{
  "d_model": 224,
  "d_mlp": 576,
  "vocab_size": 2048,
  "activation": "swiglu",
  "norm_eps": 1e-06,
  "positions": "rope",
  "rope_fraction": 1.0,
  "tie_embeddings": true,
  "beta2": 0.95,
  "lr_head": 0.00801,
  "final_lr_fraction": 0.1,
  "doc_mask": true,
  "train_tokens": 285300000,
  "dataset": "wikipedia_en"
}
MLP neurons of a small language model. Each row is named by its layer, matrix (down: output weights) and neuron, and shows model dimensions 32-223. Each number is 128 + 32 x the weight over its row's rms, rounded and kept within 0 to 255. Numbers have three digits each. A neuron's up and down rows have the sign that makes its largest values positive.
A block is one neuron, or neurons of one layer that tend to fire together. After each block is what it responds to, as a language model described it from the Wikipedia text at the highest values.

L11.down53:116140127123122153093210095070105215100164118149135136070123091110105163082131120118125177160042135120153107083108137141163177122163126137161138142152113108159104139179151133125115132080127112147120108133150124180120169086092145076159153166129123083077112115126111171117102165163160125173149135169126144181104175215175160110189134109035143153145148103115122124141107113184092128113092154128101091121127119160115134111090163162075125112108168158107127142129138067211118139136131099066118091158091105131115119107166120162142122130138095128130141131085127132069108117091169106151
Responds to: Slot before a verb. Auxiliaries, infinitive to and -ly adverbs directly before a main verb or participle, as in being sold, was beaten, to help, badly wounded.

L11.down569:114141162162151099126155107089131099113124193152142137137127074189162140108098090107140083082111091061156157139150090150085140112179146123090156107214109045116121162087070142140160142147084145141087124132154177143144141144121135126218147110126040166116165083135137161148146120124115116155096134082107144195124129151120106077110098128070129114128180165161128114173111119157149092132148134089101071129126132115236107155121089103134124167146117097162135125134159046145090133146114181147118113170154147077146142092138204141159149124155134142081120171117182107075094146110113128149
Responds to: Negation and auxiliary chain. Fires on words between an auxiliary and its main verb, mostly not after was/could/did/had, also be, never, to, and -ly adverbs.

L3.down56:159080144109127121082151097149088072172144174152083134144098150165051151059174154056132114130115145126118167126122163156158154118080181080159130055173185136172136096078110136132159133174099124049163107129122133066128138133088186182151161131129133065129152152086147093111138115153155164110146107157102122135121115107131153130148132129135100108148159132186116149147095108100094125160183128110160178093150132138163181070097139104184077149129122141090118090088114158180159074032140077193120101148062109126089153146140092118087108163131156099133111131152159103123144121127163210071
L3.down156:185163153134141145167135126063152147118141107125136148077230126138109088105112160125186090175064141096128070093181186102147112123118105135142134146090102144135130123158117098132119095093179121114160123156094130144109115139178136129084149143154127178078130162124122125134109092047128130168150162119089082140073173108090135177115205148096116047158091076184145103109153136127145064144131162184095126092121095177108118132084156119115091074143179172161148052082084150112167113163178145132185153083096137099087100177146120160114153100106170156143100112103143109141135103131122079139
L3.down219:164128130123149191134160129063111085106128106155127169148098189086107119155087162089145125162148071135085104125104153158170088119084102123131129094163066138134176113136148116147171103149103106106123129135106164092086133131122084173134169103147117130152126102133169108165089150168139121117122176132104119123093162131114119106179125175148210168142133115161163123115121071082114144162093110090105079198112101129132106132077148149135199175104119121143179117164119140060185185149084074124132129125127065192091146178098066098102161183087133112168144081170181108099074137069095133113
L3.down258:165114102141143131119136071193147185128135093132090174077125095142127134137180097114163126094118125124131150131141068085150114066114137080164156165146139123063145116160175162071131098180166144109175198101092161149125141100136069169234151133148156147093101080094128142103111195109155108110153139130087124123146080092088132113132131137210099088105101062128139114151104183076162082113118111121170122089133127174153120130077127105163129110167164144134153167131167120133095127179129129097144098108152132096086111117145109130164075137057178101111143106090177064153192094099129090130
L3.down330:120132111164123055168146126139140084152168126154104118129166124131188112069139116122117143185099176079117065128105098127150174108114188099158132118042148143071075067128142194104132104132147115153137130137110162081210115084136166114122110113107094135097155126206102168175107162107066149163091112078107108101126100160091156128092136136158060101104147063155117070120137117098163126111116121142112159121126135153168163133136128157143119109158189112103143102184155131136122114114139133175135116113140112150114127069120175163102158079122164140078157158141165113115107124200138137158
L3.down374:100118106175145089075114136128186143136142142118080196180159125135165138142123126108143151115105113109099109129077102114127101101081076095134160094134125119173175134107152101200125145084133107105059165131174116135118078141149163095172223196157141115152101149155151108111169120182203125156139148154104111178061124167133136132121132167125142171149125122093162026138138113122133134144103131114124098089146137071086152033108109102139076138123183089104092179113160078150100181128159130189159125118125113126117109150132125109158171135156064134174141144130108145123129105140096159110
L3.down430:142106088141131169116155093079131149127120135216100137156136097167087108167121067161120129131133157147126137175142108191166195092179148139135107123083089189177114098125126167159145070112177131112154174101121129068110137145114127114062085121165102107111137154152101149083140133139100103100102093167127126175119193173170089155093123111160107114138123155198153117119106156099109086150163124089115085072157073126133148078107106114075153143187116079099150187092124110138055194174120128113060106130121104128146121113089118143121143086156108210154071153117133099067145084077148149139
L3.down495:147186152090132137118111131073094084158111122118159108077120145131102179137118115066080099132092164129116138106165149151085063146102098175091203131123158156103098093076153098121114154164099143106144147121219072145180154145107131116091087132137135187143140119114099141151167113204138152166129126152161120118156182122171124163095158111130152021131133122093149133102093137079134105072057094135180191105140127134150136132214205125072183088132150132169123163118121178145172152120107145154119179121155074127076145131143095142131159117120224118170122124129094080123093132119100129147
Responds to: Mid-word continuation pieces. Fires on word-piece tokens that continue a word split by the tokenizer, strongest on "ith" in Smith; also ed, ant, ic, as in Commandant, vicious.

L7.down120:119167176071149122153167100079127118099187130148137182147161169043092164097056090133195149148128116177130164071142112108144167109115172136122094075137114151139125118160094142103143113101056108128119170122169108117093123098131181166148105081087133081162095197161143134081117079095129142120158059129128145156158074134103178140086075124139126143154095109177152079137153148151068167165144131064151051172133119131111134124143121162153153145103094099114143102145149107115162103108093132103173123197068155081188118085113131099125164159109070097196110112112159107130128113175181126144
L7.down189:125149127146145166117124086130076105143166099157125157069068072147137143065148115121136159135093114103091221160115062128184109119114076163130154116187133178199190120139091178169106135096142113102094145082177183160128112090141187145090137117150042136085089111074161113127170140087093166108148135129134106138136096151073139144108102157172118188121105100161113184157202096153138111133079093077157113193123149117061125098104119096104116155100101151137139148145137131141158102107125154151183099124104155140147164081118085193125148125059126120133114116151121142120137113118128174138
L7.down190:102135173101132117092070139145096105146089134052116156135108075119122207075173138055157125126163138114137117111107145216073077175150134162140175130083124107125130141102156127164195164150111151095181126101109071173206144104095139111136158108158154132090161079167103117119089166104107084115151106120132181090116113095092149085146096120139149110108151079086122112130129108120115118147091136150117165150119179118110126184145151118089129126170148113114156065075170096139135104122131190101114094086160129131156127099159170116188119101106098236133149167136151143126137098116153176125
L7.down286:137147138140101171203104118164109131152141135079146104088123066136155138125122133113149082093103084131104076152113136141101119125128119128124135069110203182132106105159175126149103107132158167165090204169087111132113138150101082175195164097146136074226162158117140160083112130152097112061066119149111154095102139112122138100174109134128116147094120129116155122124126146067123108155136131166132122164120148087072155135138109144121165138143102074120100120117151164175136150138135194071156134146084119044107130120129108125133178175155103143138126090146118125217170128135139153144
L7.down317:097107146124090132056094112121135135089072198111192163155118179128138068084074136131132187148132143098153126117097118184084100172143120090138088142114104141075132087103102172158151147195159105093147109148065115177159164118086106104129176133120104163143127145110120157114134149176148137115173139129132117123124127069138105118139133128148184133053074132143147078147115108145215087120100077116159139104158076136161095086110140159174103133123123139130148186083137168092143118091093201127129132120108154149198105115074146135177164129148139137088199037139104138208126105156128125148
L7.down365:133134085107120120125133111156159125160101200121113188142159171189155101089162131142172166150088015103130105120155112126073122131133100176143123116157131024114104103137139119101153181120127207133148104111099178078136131151111097141122090125151070130162116200094132151107123104079119118127086147122125155142072109171089127125142169099150091121161098161126082088128065142127149105121155153121103140059089168143138158139120099180137140169117128149180110114103133155116123135140094176066176054127108176118139128186102103159117098112129099141121169085100099177194128163123084134170
L7.down401:115165088169136162126122104114113080169106118150097153098133133138117125061139168071139084111104135081158055087081172154122128128118155104143122130116185159195145125108119114160181105112085111153155122113141148120113137088070146163111131137141156142091114185126149173130164125106131135095076132145123168116167074185077121096198049170106112158143119156110085092164129124150064167123105129107116147170039179129063157091139109145116150123130104147135082179148166182160140132123103073114069190100133195092120125154145130108085170123200062115174086149089155091132155150148152111138
L7.down418:129115107078180153079162139129183128128078093118124078118185154155168141120129122136149140086186062176179129164125104135111028116118189136106132158112126092117092107101174172145130096088170087101153175144130087120147111104123166151145098131078087102173134094145131138125108147195141144108122122140075125158174106101152215166121139097147149115171126123181105119144095140087146125103082126167167141119089159155140158138094129071160128204168184120131153098112141147101089098116090063128144120153108117135132116096168132139144069084134079104128172194119051176126133143141155102203
Responds to: Conditional and subordinating connectives. Fires on clause-opening connectives, most strongly "if" introducing a condition, also "when", "even", "though", "whatever", "as", "and", often their final word piece.

L7.down118:125168119175156120114169156130170085121105156094111141077157141098133038110154108156150107137145139135140091183082152128135116083127124179129148142127100140107136175171099101158190154125149147132076139110170113129122235165089117153174058132142101114095183134089125114098071074139136158173140054205079134130122153130128143104124124085167160181125103146080132164094134123127108106104146125119111127141117094118131194108122126036146131171146136160129082100139128110118148133087110183124223107104131117063108094164104150045134161067131141090097103115102158152116128119102153101094
L7.down170:094093136082125159175161152152111058127150176174160097105122133168170075150133074197130155100117101095150100098114142153139066137112156137121099104159144110112136122116123146089137156140139121119106151118148077109096101136121119184140126126146042092145175133134094117169125122121119138124079075148088174078169060139144115141126098150107121156128141123128129078132167177162064201117219154139173083099139133105119066184162123189165130189131162146085096157190135105134154081143127172100134048177086125165154142090115160145109116120094108120135112124163160105089090109098125149080
L7.down244:156112149092148155138097122134143107076144083109194156129102167158037163155154139154140177113102108089134189113110144124080178114116116161082178115115132135148080177077032115109095133129103175158133114102106159175158114034077167122169110136147127157156171108113157096124126108156125156146148122083109085157137172149156083146175140160093125131097096144131115090123155113114116155156141103146126093110178106126168059155131120110126113157130089128136104133125122123169088138134109138165176135166151119097159187111050179211126160098166111101170087126180131083115114094107080155097
L7.down362:126125185093151114186182148108087148187167127146094133084142070124113069166167099095208108106110123151135143098125150144182115089129149180153100140093108070130071097097088146102173151203101131167116104134103100117153084128124135158148111121073133112145094115106115165116105192109136135151185143142156131191118132141107082111209088145127178098141083109105132146112137106127066100161156105143096131185126170122147123118073111063163080102039082140145121167102122165162111149091136044196129108125107140121115110164165143095113159173140138131077126162093137127100133114129169116144
L7.down380:138116130095134111130125074087102105206131089112164093104169091135166092070144166086136148122141117131195169096157116122159129114111138113113102152109113182143073110106108201117109112105062117105137097192154117119163131147131109114111135143072098095156071135152101134159138158187084171145131072105214105127115106099137119123132142207083170089126140111211132141081137127153111129127157097175146054148126156119103162129069080188167085165136159099112124106154162194088123145108129106148099100073127098142120136146092140099117112130122107137176160128167101133076166128091117095101
L7.down405:139136162097127123134136083140174079168133150097113128119112151166165091116143176146091146105178179148150096111133141123122115144115137176244143101136094154100130066078125128087083156192114161139104132108150147100050103082113092148140182163123107137124121130127097142003064131121156152117133115073142149136125082108139149145114128104059126122181156113108086107145128203198124151139117158074150146101134176139129159092133151133105016120118124171060109126123124146129142112151124105118117131149102143120112158176198144095146138102076134145147165197149127150184138100135114123148
L7.down431:094114123098119104141089124131145116114161147139138164129117103112181107138140081113141119115110075137125136111072090098175121144146117190145122135172132157119077076154137123173169173129027084145145117142119152104141081153102141172140147156100134085143096126138156145172145066160136140137071149092202097148113097153113112153174204171111154191060173077106176141122151144128143119117156094153175122114068090058117106111162118139106084076187140160132088105107145183139097071058139041104175137112135134174118131120142166131093108117145139146142136152140137144133169115123154216128
L7.down526:088107078167106100095156083207061167122110153137085199112114106128142154135087061147150126113199179100082197123165149154160153090098127170158132105109098081148087074064112068107107115092113172123121130130122145159146166133122146151109105076129163158197087127102129105082099111163152137082141167143083135140172123141126112131167078084161127085096119093155094099106138094119145120154101138099145108148138110159094127155121143139143153146081117190108107099133143138125164142095139133083055089127095095126138171131183119130067169108162179133128140196188156140131138114155140108122
Responds to: Split sentence-initial words. Word pieces of a word split at a sentence start, chiefly "ith" in W-ith, also A-t, D-uring, U-nder, plus "20" opening a year after an en dash.

L3.down13:128100181135100171117109100057063110083065123113122113152165107118182094115078159087177160065138113128147133104153070103196132106101123171116089135140134165122092167142124159093126165087099135145177097151107133137158120117160139164121105198050181108126135166145088153153165126116129137136153147082163120105108107121140194147119162151127176160097100128119089135172106054187134211102122074105033099142089064088150114086144182095104104161117110131146081157165115155118151130092138107171075138122147151127090142131125127109111127152101167151148112156094134114186137170120182170146
L3.down22:149136124103119138090120097124119083092106093108160134153139081139166116122068083116124113100170090159059135149115090130108123128139059143067171136093137137132104119152141109167165095132164132123127098152137109064200136175109108067124170139130133166132132136189120135161128056109092138126141141132075163107177082154135075062149105146173147159189089124111176156177107104121135114152187094169116135113105142099139063104159162147155128096140121115111139165161123165096135138103144223119135153186213079146175161108142170106125146158119169120123074171151106091119104137149133109087
L3.down154:146109160118116184093136139157166138111178050062135078126116163155092163150148146164120111137164055113126152121129136175108078081069181176141156172146082053087143082092147145132167171141124042130106120111134150090129107108120170099140136085147188085126155127133134063088151120163116168198180143121137098104189106099081119128176127128099104143172125098108067181122095130075100136102103101163140134185107152100104144140103172082162110146144166127199107137209141115146154098121083145144183126067131137138118126138133118135136113137128147182144098111132142083158183075104087168139
L3.down265:104113164096129171118127133116120139112096135113137244119145085121084131142120139169152116111157149135127166097090102119178133104088158116104119105090115090118152169114126108107151137146077077137090082132139149079117129149106090096097149132057077127145128106111088165091098117163118148147099143161129119169154135147138163118148148051189073128134085130125135167150085084141049155196063074127152172123125098098177181154183068146142128156119070143147124138153091116099150102140098112108167085134089173092103164099143108158181089145199093086107191117113138176151145109181139094124
L3.down299:151107088077151102205072196118180085155131068148133164134157158172136121123118174176142133083095097181210085132132103161142128134057155162143084158073123111109109126104068077135151125136115132137133157135135105149021114090113092088151160150098077091144125134122124109164114183179109188096097164094123146092140094107089163170151169166108131156120165134107137107160130114145133123163171095115184077149114160142110135154149162121095142101123131131093149143164135094136151171125100060140142114128161079159202166083078133158113064136137134130129094091099087125146152083166164117119
L3.down343:183133139124180168111152112119116134122140131134171152134190154081130165062136170101153156153132066084066136122138162124153134092102097091130140149073147163165140106141139101159073159145125155111093046160076179105146119124095085071100134157090082098178113068117105133130158128166109180136117137142151117181138042137120120110094146146147088075138078130160093081129128085169088140145088052155169133195098129143156122091089150155161181144129074114146111121153149186140164088113144076162116132133064135128103092167142115051129063180167139140147156103199142077126148116131115156060
L3.down474:074111173106161134129123176114178094135184121095167187120155146218159144076124158117068166136118173077116113149162162121124157122080107089192135119140170147121087093140096067140099118193150083110119138124136082081114171103146051077142094130142150133178130106149119113095120087105120126154127134115110127092156093123128142143151149161139068086080139145146126070139147159116164179084131102163124100115150199162134151105132130159134116175105076194097112106125130142152105171177043105166176125072126125132165169130131090161182165154120135144100054155107126131167099141145122079174
L3.down527:131156106152097086121071160088171121118164160138161127155165125112152110069124115147101152106104092100099112135122133127184118143164113236132154132143144144161151088105133066249162113136140134111123096154167115116142125109103146073157094144114080183127156148109136070128107082148122175079066144113079096187165062092089141139173128133138081115146129104114145177114135130104166188084139156125144116123104163059022141111137140133129134102144105077093104072072128149112144128100044109154128131141123130156100122153126128158100095108100141120130083138183129116191143139140176160163
Responds to: Word continuation at sentence start. Second piece of a word split at the start of a sentence, heading, list item or title, especially O+ne in "One of…", also A, P.

L7.down34:138147130138135149140160123148114106164094176166190086112104138123138138107171088115108080090129151094115150100142149109123114086199155119134087133151147081126128195098093167193139085111117139124062162129143123179128122178131136175162092104112103116042172024116126175128111146127084136101143127146124131098116127115097143132077166102111113137117077167134207137065181123192107084119138105149137154149135106125153122152101131128180150109171092176097155101115109138099109051058090097158169130089146111073120140120118126142151170179167152172078168120104140172129111189121077122138
L7.down74:099102158186158130119137207127147131155089135156179161117194141063088098080094188128108145092146079171115094113124084146139146138061138119089111136075147077153143062122146109153061165111110128147105129135116148164124137199111121111114093133123093101170154147087108083136150092135092093129068168158129111105070086123088118204177139115122096150140155224086137160097148102143133190191141103096147163132081127197102132101102149126135104098146070113107086150135189161109102123161146175080087136162135117123059120125122075114165154135165118111124160076129127117105139169192151130133
L7.down92:150142102096164087148092120122103071107113104141190119182188129102121112092084146114162091131125100108124131061153174098176125119162104132185154150112121160123156136123137162136138061157131188120110177091143129145067164143127103166109148101088140161178102181122117173111086180104171213153085135165086135140080157124120132136145122115120110154133120121116166172084172053162073114119192093152070182143075093125135106132134148132156126104100095175161120182127164113154166125106117098123112102117138107152214072158136168157138163113097089102105104093145135131115165086126089133142
L7.down297:167128124074151130131177103081094058112075123124192148125087110141073159163116123114111104150128128116104151142182147150123098103103153124165147112131149161168098141146094124142159167121074136119118223139160152126144146098122142090123156095109119032148101175128145068109124163133071154136117154140153120159158184119075148108104195139157130153096180117147157125126105071098088171129071129131136117105152105101170123121083087165109163099174160156086138048159126182098088161136126104093134143100088109142136100059146167137082170161203112090180135089107194147113144116113140113108
L7.down376:200068120115082144089159136114124091179105136140086118100144095105175150179100097165130121146134081145121089122134130157150142051123177116092128157130180143099064153106114151112156158105140075112132150095062111110145130141163147173133178151119117079096162075151140111166162138103071135058148059127103141128111065145146134172105116180153144146135145158097144082172122145119142155135092094095029141142120139057151058213111111106121145126163106120146148138176138080173107140114126140142156125105183136159159128063135094173103121055156103143097183121149124149127159091141137122148
L7.down388:160158125202141115160123127103167082061154139142125124152071057115127149090153093111124147142198120110134123131164124123127115123119169113178134141131153161143133123131121104139112133196111105130120091155113144071133132066138093166220186093121106096172105080122099124133159121193122144113107122051133141144178144124091176202126111182168127155160155113171107127101157143130121153128106150147155101124096151096099149190130119136119157071073064095110170053111122168075151119153069111182117077147127150114106142119098131102153184142124152178155121133127069153138119059190089105132
L7.down494:164160124130171176109148029119176146160168078143141108143099143200096131149147122147187135093147083141156133107109136118123167090140138170114141121114129135060060193094171176082063100173144128109117139168096134149127101101135146134163108111092100149106148082123076120161091073133075149158139184089156119233090144153115130088163133143140152105149134154145115077151147191149100149149093077113101102138146141109111089051082154147088151163167057151120071121151101094168127117088167084127163093174124082124101174107125170097155152105133103122112175125134203163129138108142121101156
L7.down538:110128056117144200186078087155172165092145140146139112163109102125155092183171065167118156173179124151064175088094082090215085131141122149136105095121165173130102106141128166178111143118118118176093119066145118113168109131149127144137144123154062135142145133137163154147183152124120136160153082092127072074138138096076051147145121124172071160127137139193093156129149165127134145110160098156072151142156105075118165166128142152128137094125127088106058205150126126171135103070140107134139142154114125141064107052113098110130133140161159147138130092117120069145170142118114131090
Responds to: Degree words and word pieces. Degree and comparison words such as less, very, more, most, and largely, often split as l-ess, plus mid-word pieces like to-g-ether, st-ill, rem-ained.

L11.down475:116132125139172137126128077055124159138146142111122160190089165174098130160100102089098195160079122160096112114104156151115132109095031128105040107082142141139102130095135122166141093130126076137167102130115146092120102173136180112151158138042091120147119051153124178154122031126119114094103089122135109153197122121113081121145109153137106033168104144112166133111080098165146193162157068127133152142147120121153133176132124108128181124163118100091194155168128144143131168106116131114136114162153170123121131156137110148098076144120087103155115137205117142099128112078155157188
Responds to: Word-initial split fragments. Short first fragments of words broken into pieces, mostly a capital A starting a word at a sentence, paragraph or quote start, such as After, Aristotelian, Ajax; also mid-word pieces like oin, á, b.

L7.down105:127117141097133136150125145064151102149183156127131151172180092097118079093095199133101171123118076122105120154177132079121107080107120154117141066154187159129122105096124137087171102154116133122102135145123122140087099092118079147226077213096169108118110090179120131154116156151068168151136131112173158124120124149219163091148121136169098128107112144091099119060121083106150112074142050070088159144115125123140099139126109088145156144134123112145129174117149150154145085110105164137142184142168100077060144156121172103126178147183196109147150088083208156123165130079103108185
L7.down263:094130132106169123136135138116123113162139111145155138056145108096130120110142144167142146130142100177155143168163129114196101125138141140136110114095134186106118125149157068128196140124086170158099112088093094160111146116132163169133161125121150145145138079096148152122135172082149109135172132116094120137079181170123177169097122134099120049078219101224127182120139114124168205144099134195190098123135157158119124124093126144110115134134113119141130094158128070106115124145099163077137156081147118110074090177130149059184135152095143057096119081135077073110080093130134110123
L7.down399:153165061124079137114107074100154199141203130154089123132112194098112120148153139176131095144128157116142125059165077145095166120112145153140080103195145138096139147136137125119116167142120133070128152106130109108177164117165022115117121144134101122145152081126091142081133119106178178156099182139106093099150141116116121163120117116138077165184104126152114153116101094121133131109140164181154116198136086149116113143138091106169144109105127165116125148184181156121100128176134089077094128100120117149113118128089152085092169088164070143103089132097120158190108110078181141157
L7.down419:135088087127108166165086134084079126118114125167190146113158130162047134131131110139099161115122202141098088188112145142099134170097162177166102163217189168083098129156153120156124160133121121165156121158107131155087106105085132169133122141112107091140105120105104128090076153214156092101113138122128143083086165112140123150180114159138186116158070157119124103188105133158101161077142094108154097098102137211127101139085116160107150116080084147095086159171162121161090115129140139084151182134111095142148139124120175147138119087186100179133125131149148117128102140080052145157
L7.down453:158148168175136106127137105114127119095125156122171083178121148100175169143135077116130144120124101163162151131117186174166042100110169070102159196112152168152132124131103121121136189148114139112157112129104107129061123138122149100062091107199171113127095168160118075136117166117104159113131150169106200125097055088129157125096107158156160122096097140153150116151091118153109095131152089155087087118136105125155164116095148146130088127125073136092124104135119101161082158132119154128173208099241134140148126121117127058169057146134131129141090110174142063100138138148127170097
L7.down477:154073106113071108151140123095092167191183155099132162173143128137156151153103113134159076141177122145132143149099102146160134151143092141135123083139127096216170115102172123101085152122182175130130125135148130122092129108119151171121123140138149188139128124127155156175138067091148132157145078176181153114147106089131188124112127085161138093167087053212115141121113090081128142091148127097167162142120152104074120082175116186126150137125133127130151139107222097115132120126130160157134099083133176138103116088087137071110112136143156096088122155129072141164151136129119101093
L7.down487:152071082140164076105160086127118115153126112199114092072073190149116131055107137090077135134166120144151160134106159133123152125085152098149139091084110136187199110138092098124117120052140146097136122125136117096114184144090094148140155165144141153169102111089138156064173155140108104195131139163142148095165169107194125125142117072154207100158113066158105133143137112127090168117129189115100116102158139116101151111090144167150114098119145082121112111071144110066140143176142117129118108134099095153142113127166128106102148113142047161144099129131133156140120101137179087074
L7.down555:123199148163117147169089136073153127153129108153115123097129157050121135165118122186151135111122178124165071077160142172163116147127096128174075132178117131125114103137109137118102168138076108141137192152145085173215092108096153120146160098157103173145099158081122118165085117114139105181128132103083104095084098096077127085092085122100119118218120083167199120120158144149128146132112133106130148172169141081173165101132108152144071064103103138139123122101117106059071138111111128146136143128137121131108082106188144132135143155187108173101134125092112173098097145160111112132
Responds to: Role and title connectors. Tokens just before a named office, title or award in biographies, such as "served as", "elected", "Fellow of", "Minister", "Legion of".

L11.down387:104119137117126153066117150113130140123120165073133123188074138169118136140098170124155136135153126095148080167107196151160136136098124130105099170159155086095120143083143103152146088144187152147115139100096154127161117139067159206119134151117158110109120087084096064125125194106083097166135149108136121075108108123202182134187115130156108089144099117101109064121091135120096094111101122148124089109135063195134184139083093118190086149123083112146176123166136133157108112149125112095124159168197133134143099131184137105151181163141128144091139092105064120149108136157066157108
Responds to: Role-introducing "as". The word "as" after a verb or noun, introducing a role, job or character, as in worked as, role as, tenure as; also weakly became and up.